Part of a small language model's weights: 15M parameters, rotary positions.
MLP neurons of a small language model. Each row is named by its layer, matrix (gate and up: input weights) and neuron, and shows model dimensions 64-255. Each number is 500 + 25 x the weight over its row's rms, rounded and kept within 0 to 999. Numbers have three digits each. A neuron's up and down rows have the sign that makes its largest values positive.
After each neuron's rows, "fires after" lists the tokens most often just before its 100 highest values on Wikipedia text that the model never trained on.

L5.gate598:527472526558487536470495516474512472540466488493517490488487477530521445490528506506508514492456564466519477502496489484525489488482495487533469505505526494466523484518498526485473515538480483486516499504522461540506449510509488507482500543507457492506557467525526525534517506464500489520512531517471558546534466478417467486434545471499501475438498525516514495527512508501479525522507524498520475517504501497467509537507511486486487485486475513486506484486479494455494476492519499514513477519473479503487502522509522540485468500473537520528476514510524498474473480494462508524
L5.up598:505531489496505527490502524494491472495472496492517518436525523505463521540535487502459483538521492438523534457519515465501520546518520582540499473486509505487499513459463508503550498509501473483488449523470525519488515473448522500508528489500523512497462540533514509504506461482514512481496468475520491514436496499472476499498525458527471490565522468517467476487508508481476498438488485497518497507533514485491495454521535505499485525506495537475513485520526439513534473516488528493487514506502501510488488515523513469504530517524471493445530460491513468518558495540516442482
fires after: "–", " ", "1", "0", " ("

L11.gate190:466474489499519496506522474498570511552544497550505478492550574520543482512511501479493505526489490478526494525470505540483516478490490528505526540526493525503449450528487534528493526486530533523478492480492502503486527556507467471494522486497508498521483535479493485521503532502525541532510523515512518492496506511529487493477469528510509447519527506515517495486513564511519464454473547466509521480507527524463513514496511534499508519537558494491504499485515497502530483485508495476508479520559478471464444552454524510468530454507460517477513493521479512523528498493510478476
L11.up190:531508509523476503530469469514525491496486543499536521496521487498503493482491501505499458451470461509466526510518572509464514499582496527511488532513516539500499509497533555492458544468499483541518494449484501504496480480472473502509504514467527469522527547499450491512486485508506523535483465519500520542490515495493571517447495484507499472446540482469495466516488521511499480479499517482503492474525487503492524493487525502489496512448497511482522531506496509493505490475496464487520484492525430500507490539491474453500509488546490531474524478522483480504511511550477501506
fires after: "\n", ".", " the", ",", "=="

L5.gate302:509518498531490495545494548528523510526463502456513553481508513482505466484496423528514500513509513484497499485497535520532519513490486494506510476474539489499522485501512521487497499454517498468531486482512501518502483469457467495465527502505483534516536524506487510528494473479546506548494521523512508509527494464507493566543469477483483475494523493485510469452493519541580469543513510483579504528489469504543500475505497509526492528508443464423515491500487451460487511498457488510483527474557462526469463506490498511516527503479498501504503508473491487524496467499507538485
L5.up302:507477503499541494514516483531536477497543466452508520520492487505527507461496498510464468541508500511510496486502522469458477512493522531485495486494499513485506519536454451478480495507520437495501517500515500516515481512506480521482524488485561510544504499490518529517509487499491518537497522506469516527474517479487498513512496498465506498541471499502496491520497481514505524490511499500557499533539493537484490507485495481476488454588470496513515468450467509411499480505516456509426531516514489517484491536501510532513531516494484512522513500500460506539469523481499504468
fires after: ".", "2", ",", "9", "1", "5"

L12.gate559:549492510522478494489525533496518516511500544480491562506438496525506507502497495510511489519505522490509418480504496524472539468540486545492517483496498523482498444489478524490518467494505511500473479451504529559505440548468489507472530444479503509509516518486530527499492520517504489495542528507488516510452512515464493488493537497506452484524522526502528505530501492480457496497517472525516496473538513479487513494494498519538478495517523495500485467529483511480551482485545522553523493513475544516529516498503495512477478511512446505491512487514486549459493486490515496506
L12.up559:511524479496465491513553490474498529509494512461476490487533529471482520518493462507493552528493528453483486538512507489493497515522479509478506448498496519487506552508513521476538503497512524528477531538483517492470511438443521519501475505527488511461486521491520528500503512483456511512473481453537505544499517478491517518433477501508482487515525527483468575463530522514519505494515440516489520512494500464493476501498526462495514505481511548497497528521554471527474498499482532488496499515543509523506471499530471497521512538507477491518488495478521499487545472522538531501
fires after: "2", "1", " ", "3"

L12.gate236:496550537463518486523538491493491510498489522460530543497533477521484472530516494548496530461518497549498481483503523510435456498500501503546487519462528492491498491511490501484489516483483442485507471489498540466482512514493491505502484514480510516499522501459523486482480551489507511522504527541503519510489574529478517498542499453472526501489525481547509534519475501528477497519531496551540490524511498519495466480506460481474488507525468496481525490507487515512508532515498498500542500504525474512537475514468492517551528491507480482453507509460496463451502501484475478445
L12.up236:494495509514537489560510452502527482534504538501484526505490517512494537474514467519513519468474506521548458494489546496515514497497536553544542508487431499513487574502503540488489523480528535491504485456477531524447549466475496517508464500507487486463497502470472516518533479534500470499487498524535523499496530512473483532523471473501453502482493528485510547538489464473509508484503507483481471494484503496526497480478554507462500500506538543536493465507495473496498532507516519476473496546506494504498518477464511461538423507510539516453512488502476514486510484487506518528
fires after: " ", "2", "1", "0", "3", "5"

L2.gate160:470495491509555527525508488486501486508535466470466531493535473547542487486537493512506510490528517447525471463514535503497514481514474506519510514471511465509494527503484506511489505483533456465468472473481529471479480478521512550538508493512529478486494532513451501509480504484568508459492491454533502525534514520526486503490503529482498562510516506497497482519524493482515522484491507499492473470533530499521477505486479463458509536538505485478449530462475541496506526496517460495525569483500501478506509491554501521541509498533456509471454478502482508482487500524518571495
L2.up160:508513505540498494464485489533485475569485515467569499529507507470487504512500474497495532515495526508487467508498532442520501463510532478477523508491505540517486572530497551498466523495486516535516507472459520474573527496497483462479536522498490523497493496480502493457502489517528492507543520517521494528507521494489492509489475501502484477463509524487544522471527515519532484481508481460518490489457498477529547479454484442499456511512532484545485494479515511521509484527508503478469459456469497508490504474479502522511456505481518478520511497480482512503470532478478495519
fires after: "1", " ", "9", "2", ",", "8"

L11.gate435:492481493509496505480482508487513506512511464487533533470464484488502550519512495464561498546501503530503514456502516490497476550496537520497498551509486510566511466498491511501504463462459501485502463457515517444547485528501488485516460471512540487538487514488464473504502506489477525468509541479478482500514540484483465505494477486492493498475522493472486483511487499479498462509505514461537498463465492467492502506535467510542510479503454491476518519500470529470520524550499525521519508490523507498483530523499517507503474486525545583506510517529520544491480495510506526550
L11.up435:477550480502509537483475524507487515462515523503489487474497529515462492502518501517470470509479452532533522522526521529455509472446510516431485531485491523531493467488462510537526526501533501530518506474521479485477445511538515541482485527524499514532522504524469545515490515525484493525513492469482468526525471521510516486500460451467523464517528514506479523533509484468483504527518465507500511479479515515537519499486472525488529476486504501516520515506486494501541464490470517480471507513522483486497472515468519518499481504533500491471544522479494513498499428488521546524
fires after: "{", " a", " J", "-", "inomial"

L11.gate577:518517540526477498507512512485539485516515511532511522529493485459488509498494483477466531475511502543510469451506498486449490510502476517479474476492491485518458481509512574525469513487542513479493483487514506501531488534496490498475485465498481476527481525487520518507519512492496461482496507493528500488517493498472511470488536555552454484533486511450458525510517525547513520496501517504446515463500471473494517464513480478517511504536465488497452439514510518511524481483528502505502484479447522504477527496540482532559489583468510552504485514494435479486462511502527462505
L11.up577:553465523495482494543530503539523493506498498452525492463457515512505457541525514485489496508481473454513476510484488578497477496510466531529520505489504481497467478539496469487490536524483496524460481465476486518475444505526538484512478509492490502532503430478516527478503449514490542527485505486506475521535522460508497491473509452467513521467481526510508535492515505509440512547514478461493491453477487511519514486491523500475467519544449507470470505502481553496501530459488477486466512519535458490502487533531501504487461530502518487517489480510476493479461502491527473456
fires after: "2", "1", "3", " the"

L2.gate17:532513494530495498471494540519553477485504521515464586530489492474517505504524490495477503483510481518477469523491522501523458558446506495493490511503441522480495505495479512507477482505488493513526446484496477552479464503509487485519533499498517485505484469478526451462490446484483521544523510463462518460473539503446524565557523469482501531498521492506483468484529505512513508483502500452463549482552484506545508497522501517514516494507489497500481507523494463509481475464501538489459487524489514497544519493476516495462502517487535525523507486486503490492503503462494523517
L2.up17:518503474481506508514487487531525507479494502494519519511478500514520505491513477477470502496500525515540431491465510476523502486501457510472497504514492504462474505475471483500473463497484433470504460494504523488496496518536454468507494506516529528485496470496524530494483437515471533503485520471467517432454543482514511483517463526486488486492523521459471512518533515518452509530497482497534474514531507434533488478462538541525464462498478508508467491491487490510476516505495461492496495452481510478512523511471506488457489458499493460533500531542492483520541504462563496449
fires after: "0", "3", ",", "8", "5", ":"

L6.gate529:524478456460508533537504487538514523495500480564512569475490486513520477444475466540477483531497534523463477485477516503462534480527496505491498487496536517472506513449479488499453490480471522510522521510505491475541469514518516516492522507479525489538519491504478462500519525532552487475519492504470494459516533523468481477515461505455537510513457479513471513524513557474503477449467492517487456488474508494477516503473522517479469464522492473480480477485498517471486493477507506531495509483491509511466459482475484498507546508497549521479477492501493490497512552493490528454
L6.up529:509489523495513506524535485505535505509479480455484522511489508518519491493537509515509490493509537522510530496500524508525481516554514530521502472472468520482463529478481494547477468520542498480530517513494500433485510510515509510527496480528539519468514522495454514505513520535493490458565528482498543528552490507532507542499486485500527470502504471532465500441544467480500486480471484463460502495537516490501474462507500500483521452548536485501555477479540492543470521492519497502457493489481539534488495466549464485499487491491534502467467523483498485459476520534453497519
fires after: "0", "2", "1", "3", "6", "4"

L11.gate82:487481549494511505507486530495494477505495472496504519474454491456442484493513484464518509499525493490506434527517482533423472495487549533489506509480491498484510494530469534503518490554507474491508485488534518494511482474483516481515508498504504448478498532521482494519497521472491478523514547544486492516465555487506521524528464523518481462459514490519535441468550520500501478530522474500527504434495495508532482484521474518501486495491490505478504484499508478464555510515558457505521500485511494489511485514489460513511531534510487517471518526468482538463489517525508514502
L11.up82:515518454517461560541485523505562477485536497456537496470484505545487484523526540497490503553460502498496512487496518484494533509503480509522443497507537477541491486522519525474526542552516528511494472513517495531518498516535482490499489463520500536521476485515491543452488514511469493490558515499469483509504489511472488490478520479494457502486510451523515491465498496545448518517504510511521503510526503519487537487526480499458507480547473538542495518484477502490502491504510473494463504482508502474470509534550537548506506467483526492489531515437435514476518533522525548523
fires after: " the", " a", "s"

L6.gate385:500520497469476520474518494488521504507496481475495466495480506518528469485487510494450471462495479475509469558510531465508507513517517534505513543512496503459483494526469534485491506513459537534490470480499514466473527543453506510474461513512517503504477495461507518497510505436477495530521493486515493523474500493488524514450451423506516511533539460465493498498519544468519493501493520531507495468462548525508487511488457506513523492539519499498447506528495518513489514511579491463502473499535502476513465488558539474517502513461535527528526508502478480465494482473504503531
L6.up385:483542490541518513473478494583516481512526490447511508489507475518450475454468479490471462497506496523507488508502543494508466514452510496482516475490485518482501484511479495479520496446514526496529502451547484467472480486523450484486507500509516550520480463474466532523485541504514523517512469513490505517496496501548508501507505484485487514527538460484461514504482481479537479482480525517478482488487508489549521514515460503507521464482473486495512529498459543487476482491557528439510516457504484498540510525496476493488522454511500487499516521448451540515511469505558523516
fires after: " the", " a", ".", " photo", " The"

L5.gate385:515506469506522508539526502522516518508515473509488515481526494507462496476509520526508490495519518495489534489470488499536518513518542504495491484460476530492494489556500508495501489511498518542525511532465549520512547519519455532537543487511493492518547534522529474495475515487519548450539494501462468499461523507511488500474527467549501504512532493528497485535526450503473495499503495543460542490497512491481522466515487512517546535491490503481497474512534465521483502533491511444483512526451500507512472529509501529518560524478476491514508438503484510489487511468517496542
L5.up385:491512443522474523524494494504506493472533477481517517497472536517479536482491496479507491515449531498483478464556493492498466467537486498522473437508478461491548508494489478485564487483484490525490529513504526507501538530471533491505502478483427440482508530454494496492474512462543515514527487495509544503492527525489474489476517471548523574473524474480487444478478523509468487486525482481532511531487484520542503500464527517484496478509488510559534499495548519477494490481520525512515511486509519482491494435520508509486461506519494459495489531556531485485476503513490482498
fires after: ".", "3", "2", "8"

L12.gate437:509509471523508494493526480492504483471528505500467530497531523512501472509498462455471451453529471478519515499508471486502493481504506509471497514455484489509477489551504490496518512546508503491480497520500459567520498467486483501498488509490503501478515534502497488477481507524550489498464468501539486478484538514510499517522483497540517513480499498484496491441523478547523507500461434505489514492505483475481477479444484514506491547528432484450544474513482533496513485501486509460477529491491491510511512468457556459519513521523512519500516452484494503521514521523440527508
L12.up437:494450491478514507514541513525508513516496515529504518484523505517523476487542504479480511528459482495508525494512511507461523487504491505446469505531507508483499486518476535517500475555472511534478546500524471482479526517501470527510506477461526466465474467488502535488511472513498528475507525555507511463475528538480482511493473498518434530476500472496504458529522488476470499527534480503522472494494521501489513469476530473464518528475484490507518463528517488480486469484474443523485520481475494519520479485531545504496493493491502504523472453518486499473538495470500497517
fires after: ".", "0", "3", "/", " km"

L2.gate180:484464509487466498515514526528496473515466511482518547495508492492522449487490518484446530539471519462484454447515539502478510494518499473495494479532470523460544525503508531520439481478509532516498506509468514505546482506529488474497502477479528527527530539524500488545520488522511459551555535517494505495471494459525527494456504472535449520520509489496486523512521499494495485512479522490528473499454496481498503510494495504535468520509469493444462536480498484494514526518489502534479493504475512514456500528528458514506486478473481494464498515540491502472486517496473519445
L2.up180:547538528506518519517522483526525505495510513462521474476545535495527519484488503477513484501478522501504518477479468502521513509515532526511533508493490558495532519489501485485493492519462501473478507509507516500520502540498490485515495524524494477529491447459479502489535492519509516511514461501479522530519503470491473493483504481449477506511490463517503524482488544516514489519502504492520511468491481478485510468501513459453499519580512520510477484522506532511493525513540538517552578508500538470466489491512559535557495515538493495488506490460507471502563489511470477542
fires after: "1", "0", "2", "6", "8", "5"